config.toml
n_layer = 18
d_model = 256
n_head = 4
n_kv_head = 4
head_dim = 64
d_mlp = 1536
vocab_size = 2048
activation = "gelu"
norm = "layernorm"
norm_place = "pre"
norm_eps = 1e-05
positions = "rope"
rope_base = 10000.0
rope_fraction = 0.25
qk_norm = false
attn_scale = 0.125
bias = "none"
tie_embeddings = true
parallel_block = false
init = "normal"
init_std_qkv = 0.0248
init_std_o = 0.0248
init_std_up = 0.0248
init_std_down = 0.0248
optimizer = "muon_variant"
lr = 0.0178
lr_mult_down = 1.5
beta1 = 0.93
lr_head = 0.00879
grad_clip = 2.0
warmup_steps = 200
schedule = "wsd"
decay_fraction = 0.53
decay_shape = "linear"
final_lr_fraction = 0.0
batch_tokens = 131072
seq_len = 128
doc_mask = false
train_tokens = 585400000
steps = 4467
dataset = "wikipedia_en"
MLP neurons of a small language model. Each row is named by its layer, matrix (up: input weights; down: output weights) and neuron, and shows model dimensions 160-255. Each number is 500 + 50 x the weight over its row's rms, rounded and kept within 0 to 999. Numbers have three digits each.
After each neuron's rows, "fires on" lists the tokens most often at its 100 highest values on Wikipedia text that the model never trained on; "fires before" lists the tokens most often just after its 100 highest values on Wikipedia text that the model never trained on.

L2.up945:496499423421526502532616566559481472474446502516478471514434430496425502467496437505480524470577461492550620408569440479497494499497405526488477598444508501527416570566524424507454516552453420526529474530563400482508507505462515442509532546503559468457503490533468513562574478583560537523
L2.down945:524420517471439561510540382424469540527445520462509494514539390458570414466533472429649443514556502517536539562557504501472512450460529556461487457495599494597606475426508563428524574445429532480452502572482435522534594524489523521507595477520566483518471465487516508527436425563585484420
fires on: "'", "her", "on", "ont"
fires before: "s", ","

L14.up659:459509547475525502517586488477530516421454424505579595490571474518546528569540520522516515447415471456479551513537533493512477508515454436536570449551564494489435457425448506568473430463489535467445613373529531524503543516462531543602527513488478515507505663481487462501446526481447471415
L14.down659:513565536444356507493541477501506522444474538464500516542546499529447504543550613502409597435471495482600570501532500598421471496478537532429416491526501498433500526470503475431497480434437531496491443546536479492463475411502486552643476456563518495463526376488495494526516509446529495492
fires on: ".", " rel", " by"
fires before: ":", "9", "7", "1", "3", "4"

L7.up1204:486494527557556470509679567495508483506518553425544522510418552495526460510516457568421580528474504612591416489615542468482510508424409444497410480458466504443566555510510476518475494440507533433444517530488462478542532478498494511496580476450537381500528369548445488560460555463506528534
L7.down1204:511532504441434475412449550508437454485437431554512533438536623508531476557482570508461471551474438446427478544563513559521478490503475455550510499595564422497468483450526500567565478519524516476553453534478475429575546519495465536502611536506478564390540510527534484630477555496421490395
fires on: "\n", "ite", "ved", "ence", "ing", "ated"
fires before: "-", " in", " ", " the"

L7.up446:505452602521590481547479568527475523557469397535524512540536486573561586521535474510523462533540533467576488441559546422477473495447490572497522409447504496469526468435438443527504512422504522477550447541483443471509516494524489560530495527511485494520484551548609477413484395597409525619
L7.down446:481500553542491468525554477507561571417530523484571472575429532512450572546453490493540479597437588496568575443429453416539410464458446402519528469410514502478424518521442362536450551493455471411518523479536449452509476488463481493649486528478521484583399444538519503519542485503642469458
fires on: "'", "g", "."
fires before: "s"

L15.up926:530498491405574516456438440508503515562576446561464466439523544451453576491507550477453530474370569482517634481448400534587412544521551453516564521532554496467511602509455480542483496547537488426520581477452578521424437499411541464516518464607529477481488617491441492527461446564475502478
L15.down926:525533497551468490562551551489394591488525424553466523541407469444478481468509515581487554422470441528534422458495525499509503501504505469486450450552534550544526580564500503424513467551490520527514553556514490469604482415487521522561586513485498481509428556444610513569499534561434488548
fires on: " known", " such", "ed", " well", " served"
fires before: " as", " to", " in"

L2.up830:531592426500485593605577465393529543494541525476478465410425551531471445524504432512545457509480555460486340614573519552523441524440458480535530549491468441531531524524579502515528485544499455504578480518528548544477414534577433504432534427419481415525478474514357548583518422494553442470
L2.down830:448507479568513464615530403505482517600570460387503442500408497456518462453427482479459440522475474438436473438434569552517489531483454546521418471543484402567440475536554480511510506449469444462518502526519467484547585556390487492515514482563499508494490565514487516523483526527544553546
fires on: "\n"
fires before: "-", "|"

L14.up473:413505524510502512460493550454554474469446482487522596421513444451482464417514480440403483471429484521464541578474473508532402511525425577536456472456502507482527513503474432602535504536422476481553540516444557490492466480473432471506498557558494404430483490520510495527476516515504505595
L14.down473:423529476506529449569456517402530465439481596608569472508526447530476507581378500479581521517511539559523465499488531532492462479541555577558539451513500612450465426461573486483578532595481551473484489526449488421482475589524470376501515528492510542502516476538481570579402571533564477471
fires on: "'", "ography", "\n\n", "9", "-"
fires before: "s", "==", " ==", "A"

L15.up547:474505438543460491521467420489436561543403498481506537505555562502550519438505540428556555466595462480568437531466563531535535466495521490486509482576519378468521521546565424539482509510503568484458472538474500551601412443471576569465494468455483411534511474497603528464444432521454488511
L15.down547:512483504437582475404543590581469491453552494478462478539581457535525454550635547578432388503588513537427502485451517524466477429494465512555493615430472491416575436527441399491526517471548497506546544539482430532445513456539454512473465427386604489459534436477560483441464545527462472526
fires on: ".", ",", "94", "1"
fires before: "9", "7", "8", "4", "2", "3"

L7.up153:495557426524491543442493543516396409503504398432473508503481520530444540522404410529556450493525492440480483516443383453521513501487550504438468499464441468500490477563477452575447586561489464538487381543539536514501421584481594487477546521495520499492533438453510440445586546451546509583
L7.down153:360513359523589477413526524494493585614467420465540528489446496448441520526555441451599421448524517511455534491461518482566498425468546515569605366474537438499535439482481453488500542556570468465435432555542400505575494480445550489464485517560594589529380524518492484571533594546465566565
fires on: " as"
fires before: " a", " the", " well", " an"

L14.up404:539474553535525558514536551470466483534402530439559488546452515515415532513482434482470594400517451464395460501490460490484401416505528518511489429522422472522569584542479525562450409472545585528574565475467460464513584579481479579477604402580536420524492505514502571451528410507504466542
L14.down404:460573491529524405531480437484518505576570480480455527559490543482583493405464582585484487443445565400516522535388581529449495394459587516490485592506489585458478460509531523497586502506395535615588500510520506484523475413524485565435533475488460564550493493422454533442565514484658523457
fires on: "\n", " under", " sc"
fires before: "-", "|"

L7.up332:421516500520550515538517521476514512546559522480538517452502413447461466592490378436463450486449492485506588536466369514547499454417543494573507444452517530474444495510416406469492477556532486518513508548472506606499472471536537574501540418495475537487553370599506528488525453499593481485
L7.down332:559607458463547541551537452431446433519533530482519512596479551566543524505460508473452477457453519525498460520499540448486506531550449540531455451417488547584535575597520548516572530527517557506559463540489525351494546495492516441565529475504473548533527510455577532436475501399490473490
fires on: "\n", "′", "2"
fires before: "-"

L7.up202:557464508441686456474465481512524503511483525612487529447478508462537538502482484379513492563535468491443565577550476489493512495536529422468524585408418567493517532495527508463448485513484548425487422545539608518511427557476572488543471447431542503589463483545466554434526500520464486478
L7.down202:519481504524551449479443557465539496557548513511547537523518409479466477490467532518580438556507477572505474500429536553509464406510486488543515435549463620539466499392582542515477448499565510491559471441465472608481524464570513501493434447498482465431498498512449476543531495433519464445
fires on: " to", " At", "uring", " of", "ig", "j"
fires before: " the", "ects", " ", " a"

L15.up1049:486524488465545516421441499540594423429478467485513491483560513579559498573499528541484530409623502592532469455467522509460562511513453431485572510456559526544608505498496482515540503485547504395496516432561580445493517478464496496461510587510535505556520544371505492498430387559542554420
L15.down1049:503510523523525472542452462442495416504583493560481544455541567422519368534499531515471471675504525460397476574517550521469580545506546496455440455587585474444471425514435502510545491527615466418488479444394576486512473548559489484519568571512613483434526397493582493535479554486477464438
fires on: "'", "hy", "way"
fires before: "s"

L15.up906:515516423578501494481480442489597404491487503476502529500527542510443555501498546477461552493548501468488507547571436508490498470564516431525470594335600622543507527603537530542525504564533571480529521566447530570541430525479576494416492429459578519436483433511362477530492527541430440496
L15.down906:421532488462407482434470375597518536573503460527510496477489589555486507511447449503484495455504558506621461553522429488548569547416530455526464482516530467502469505441521524529496424510506513507574434383453542485518520441460507466537518504400485463479562556536572561445515518421505412480
fires on: " |", " l", ":"
fires before: " ", " −", " +", "anguage"

L14.up1408:505462555384587506508541377590444482595491450498528533478368547454403499585447519479467407549462508425438400520594555476442451510571474515572552435484466432532446451460364417493486460490514456502483462610591512450543535401629447484512475506556410378523450545447514510491496502524512507546
L14.down1408:502513422578499469421465458433589570421516417566572475554509471585522485406523476551537480474547539493420597459398429489508645467503439542465455538589505398454487427542554496462553508446496502389494499439432514591478515496470537541457450521476531479541544551515442483457462464496544510499
fires on: "'", "hen", "ir"
fires before: "s", "t"

L14.up745:528560486513512498546440495610492525468544377578494499453459487455555482542500421532489455486529465592526486558584554576560452471443478475539437501550419463590535329535523544503438523466473484439469515535539473564591519495476435550520497580499545462455462538594460522507523435552597474498
L14.down745:550460592492455500463480407477451544558505539521481506519510434603429420543420554522511598523512492372485537535408477479403590419452439520467469388433475568615466705558524551568487480510419499535503517473486535526533615550463478484549466528428498553484500503440471515532514529436468459541
fires on: " and", " to", " •", ";", "N", " |"
fires before: " "

L7.up642:554526499451449581532388547520503454534442525459471527481440533452531514505511491470502451466527465446478561544512512510570545523432512544467532497432481459453476557472364530521444475510510497516533529566538496523442597462459515454519587481500564513507511540465557520558492455486450458462
L7.down642:517521434511535498605514517560471455496476593516502509572481545486407483540477491379437444445531438493403497468537618516492568497486458481529511616440550439520367492535472537515486523452450579482517546562466434518537489555613565584463384521569510479625450508593434464537437500496496476529
fires on: ";", " |"
fires before: " ", " C", " A", " B", " D"